MLP neurons of a small language model. Each row is named by its layer, matrix (up: input weights) and neuron, and shows model dimensions 693-820. Each number is 128 + 24 x the weight over its row's rms, rounded and kept within 0 to 255. Numbers have three digits each.
A block is one neuron, or neurons of one layer that tend to fire together. Before each block is what it responds to, as a language model described it from the Wikipedia text at the highest values.

Sentence and paragraph endings
L5.up691:102184149162144092114113080140108136129087161136139150096111129083155109125131115159116161111106123131164110125134199124165102146144102141149079156100108129103130123108164123100090154105148132119103105128128117160176111132169090172128173140134116102124119133139196117108134143145105124169163150085131141119108140162137157148149080137131098172069142095148122121134104135105078164159129
L5.up952:125139124116097132156152122146113095165154124141104162132137122112072129129180127091144121132110093106112139150171162085097113103132168143133131186118122149146120105136158138075105101143136146118097084114118146145136148088109118147119086119167146127133121150105122096129119099117135162134108147130135116078086165117097154129139127125139134150071140135128132131090088144144162111164120
L5.up2308:129145106126050124140166150171154137150134110140108148123101134113130144153179118100123123136090105119149113130151119106097110140116173110085146153108106122159129126144164122095142150100123114128113108135132071127125126110127134155118139111139105128147139155161109111107138103110118152134135139123083152084127141091144107138169134145169146112106132133134107155106116134123158171148097
L5.up3076:108146114168081124128156173184150143156118137134130132109147122116126122165166121106123134190096099117135128121125169109121127112137154156179124170113085147146133129130116125133140116138152141120107095141093107136104137140111118124085078127139119140109134106137152095127141089127100146159151181102097109121092126109124146112169134131162129137083119147122115172108112140101126114097160

Mid-word name fragments
L3.up31:105125130086127122135117177159113163134169132091127155111138121116133118143095110102128130124146102145103146117133112140112137148103125159127119122122133164133099131117140166144098166156156159108111142123077127145126182080094139184164086138115150113085145143162145093152149106158118129161108151151110173155116159111126115128090121150140069143158149142146115112121121135120114103149114
L3.up1571:152138094161142132142152120150140173118134125167126119110133168079178109151146131110119149162101193112148133157165101099150153115092146110168130125100120159149091125143148114119181146122137092151102118125095071167125141076141165118131087147115122135123118110116161094136106104114126108127106149116182137180132153166068137114106110112129117156142095091159144103086133115128101175134160
L3.up2278:118141099102124138152136095133144127114139131147120116143146094134182106118099112172156133100157137143188147119102100139140107155140113138143138137141107158150146163103108131129107151084148113118142123130098121120161098135127153147143100118151128139091125119182108089145169161152111109182130144121099160165132077181155139114132125121122132142119135117141097127133086105116152117112120
L3.up2838:130137140113147140137119162163113129140137135144137112096141129163101085176130140116131140118128158095136123150127096122147117114158118148139135134109133116163172145099102138129158133132130118142145139131113152127112090127123130114199121100141151118096126108144132132118160136118094169136155150125093154137132171190099119113123134168113088120142136106152208133127090164120125132158136

Quotation marks, line-start
L3.up208:123134160126119148099157175166119127119109127095119151100141134130132128166198130125129117150140130114151100132148068099119112145091136073108124150103138171151122125140114142100083202176107164139102131134111164121108157122127127106150091127128111138131112153143106100146129085129140165113136116111128119132122114131155087104123093134101122122122103093149166147122103112164139131122108
L3.up234:102110107142127094112151128092115149149146129137168152123117103079168144118141161132132129164119133145126113116126158131166156143144158140109140091125095117150180120118174093133099177127125142144070171140085102126160156128117089132105164102129108102151112144132167098106138153142146103130112112127125129154093114131124112099108117146120113130127103138151110139146138151117096139120124
L3.up962:094137110132108122098079137127135125139136119109103145136117113109130115132140126152106150189114088143162075111153129136127116093103144125076131134159154144143119163156151103090136176135100166155098139116132107143119071109109126146127067117141119142152103117117110126130145170116137140151138133134099107162168107133166111130121064170135142173135130152108091139162117148076066133091147
L3.up2965:134149170169172107118166143127122121133146140106166198089150098101118125105161099119169144144098149143095085154161191124154147128150179143171121128111154111117119125138119112133107149124115129124081133130127092107163129147113088129157124111114101138156116147179179163146112141150112130139135120127107136150159133126091134127099109143117123163111135104164116146110155136110093136162159

Mid-word subword pieces
L5.up500:119154113148114162150167169108128143103078148136119140140103093124119196107136127122118107132087135147140109131106143103116117103149146152105161104125121147106109185178147118108117106142128104110134123121143131158135181137138145113095132127130134139123151144142144146128154090158065118103117077109157167093139103136157119133086121095170129109118134108160136161153120136121075107157129
L5.up725:114098113112120157140180129119084132108101153131155153135131105151105150124154144102147150107115088125132108192138123150109184151094129174124133119170102139154117127163145085138201128154147136163120166120106135097083128143165142142131137161130102130150127153130128174165110126142075119140158154136140132103161101139118112083131132149178103150081122139131135146110128135072177129123118
L5.up2060:142154120115142157114136116116101122154111126132135125134134068122138192120192177134112103167122138170127098122116151131106127170140145119136135111144170123122100114144155119142149152132106147162113118120096107174117153157155117120096121115128060076075150113136101140122120123149146129108145149118106179148112124120083111097105096160110116145082121102137142108144141136107138137132143
L5.up3151:151125139104112114143154145111137099107173114066142099130137132170111102095127134123150103125102096164148134133133126172119147120104115152163094156132120102152105127090144118107134148119131152173108153143123129115115171100115143158106126117116135143156130102147100115158144181102114089121137135137122104134136147089146116125155135123166116130107094115142122171151173147119161114118139

Closing punctuation after noun phrases
L7.up1973:143150112154141129106144149145106107093112149095102105106170158177149125144144115145145137132138104140105125117102129115133150106138129163118124086165122104149129118156084119111139165085169103145120116169163141132136146111146157125110119122120101114138093166123125102123119184121130153168112106120128120118093130099141112085152093108123141161148120127134111174137150128140107162102119

Proper-name ending pieces
L7.up2078:125198125128117156123117178158158149132126139112129165131148136150123108119153096137119118139119115100161106125161100133114128111148137121121134130113121158088141112091105119148151103127140111123103103143111086137120168145130140132100081128086113135104151158129100122159067137143126134172117109088103141145141145150181103108176113137093138171134176135116132172156134126092123131172104

Clause resumption after asides
L5.up824:150124155139117133102119114143158116141104148131109111163084146116135102170159174150081141116139127116136118147139149121098073093140116123101132169156109100166178100141145143058127115113103098109130122136124089108141152116148142148128072158094099084113092109128139109116119161086136104156130125134125084144120108131133124143120106097125135106112130121125115132128140132146138100121100
L5.up1435:128135165133169122116103132139109126105118162142127132126105113117148121155141130119106121139132124064149104131125123103112138120110134117133134144109105102150134130130142142109165122148161135099149119181119067150134145132141169135110120152082122071110106144096119152127096142176142121102099107121137160127135095132178105140098133055162147090125118157133144152085141144101132101125106
L5.up2045:126146136124137100092119112155101142156173115137129110161176159105160128180134134087090156130173133116143091165130179098109112157145173108125175136139125147156130140129151102112166130046125072068125127124160109122119148116119117157122106094096080132137132134185140093120124100087121157158094151083110116131071159147115145104136127140168177122104132127113115135162140103084164156095117
L5.up2730:105130107175132075123100164167076150146132172080153141128123132156119128107138150149162122164135131106104115141158142071151091134134155121142140090106132147127095162108127089124139154099117104107140140142112094097121108145170136168083118093143091141162075158132128113121118157132149112110088083098146121126121118124132147139132141107162140108121098175121131145121189144141140178130157

Final list conjunction
L3.up286:140137161121103108142145141120129186114160156136143119136126114106128152148147121090149120165128118125107150159144184166153107180149107195133144082053145108158124165087133111081137125129134114121139118140107165131163102137116161128121146110127075121151145140142127135100126147119148102153102152117134124135070104141132120146118119129116118131144150137119156144124118126158109129167117
L3.up872:159136161157133164150117130076075115153119153150122142137154147103130096136131122128160136113139112115134159128103151116113195121167123133120134082112091099131122160118146151150130120088133168143088155149154119109161134134114088143118129082142097174128135130173112140066140161180116070163142121119149139110099113117091113085119147119102126158116122138132164080170155147121099126126100
L3.up1796:138125111118087095126136124111134137150113138121141122129115124086107117105139120086098093165118087118105130108142124153142162113139113128111136066158111124121108131121107133109156137130153130133120102161101088150095125106136123176142109108135135156139132146128159112129160086130106102144137087117136147111120140118122159159130140143124138176137166139144114127108132123149130139127174
L3.up2050:111126139110113120128154131095173136150133134147137082122103150099126102119129128088137130218080138127125139128106095140126112125141127171128154136138139114081144152137149141117117111120155120144186097116103131128160114096163114137127111104130128155137148093099144137112123133103110130103111144129135149145135192151140126161140082113119153148117111143107102122122142141150086104127144

Table column headers
L5.up1289:122174121141099104099140187110114158214147168129130131135127148132108137093134145118128142100109127125186141129151140102108145168134139144151136131102104122141101133103125142134158115105143102089141151147092145138138140096134128136138108166122099087094129117122078144163110144138119110142084166097149184101127134146107193110131123116143125181125072144172130153100078154131126126134102
L5.up2041:141128124123158169113139133145123110115076122098120136116113143154115144148106121137089093116087140156122110144103118134108138136102146133140173178123129148177131107133064121108157129084133130104167149172091152152131169039110144146151130144150128158107070112107131160178149129127132148122140156125169121123130093128109139158169156120126143123119154098128139151086097144133172125083159
L5.up3011:084120134155110131142156157143085124153109190133140118132126156147064145158141111156137091116138123135147133128132108105092108137117163122140173087132137161148085145127073120133147164129124122132129108155108128106106129108148207106104139141113116151082063143094125152127124153161149162124126136094147107122155124126117111099124126135098192120098124073109146080107141122114172127126071
L5.up3089:103148111118109110117117140183140103120094136158135139164132119147109144133171124083131120090128137119168140141122151166108109124063173169144111132108111111114119170156116091081125092112153102076138181118132153119114148124149144110173154114146063112124090118101169130153098107148123136130143127095097151145141166133129149088124132116122165104124115118112104146076109139095127126141120

Plural subject heads
L7.up1734:145111145133093144144112162113111116101127201118135137134112131119108105151131124132118142131153115117173105156153143126128122155125150100118155109076127124137166177119150104138162119121111143116138137126128117147132101157162139119109148140091096144120086122161117112093095174159117143113092110072146132148144111151122094133167112119167138163104125117150124162123162174133120113107161

Plural noun endings
L5.up708:125122117093153141126157107159154143126106144096118154119113137118165142157137104157144154157118150139157073173086161141111085089118079088142106085189120182101134153144145106135129151102138175140101123155095144107124156165101140121181115096108121092103136142117114112136139154130109115090106106053107133106120124180141171104151126132113144136139171098130138125150091125127109137102118
L5.up1413:135154124107096134085141173131125143123176108114134186158111140155112156121112145150123165113125141154103116127114151120138103125124111143138120153101142122127114139156151120091148144149143132128118126104119107147150150135162157150150121108123101107119113185107143144137135112130083158098103142122087116079092133126169103101135130140121139128165155135152116186145115171122133125164123
L5.up1467:148178140173147136123119175128157117121079126100152151127141132075100138118118154118121085072128128106135112118131125088101143116129134135115120103078129136141139140135136122127132139157125160131150105172143098122147157137159116071115131164124111119136103120096135091115131135086144094122132144106120116108121142155163115141131095110139139118179119109143138154152159156137117148157146
L5.up1831:160144158134132169106108189128103091168104132124112125111129099126103112121114135102088082125097140145165134136096122120168136121139147146155138135133155119138100140103127131097135165120117119136130131129098121109127176109134142105128142118083115151120129128138107148110116122101124146118111145159149092115140158112136137119129141142130147158092110122119157156097122091128137208155148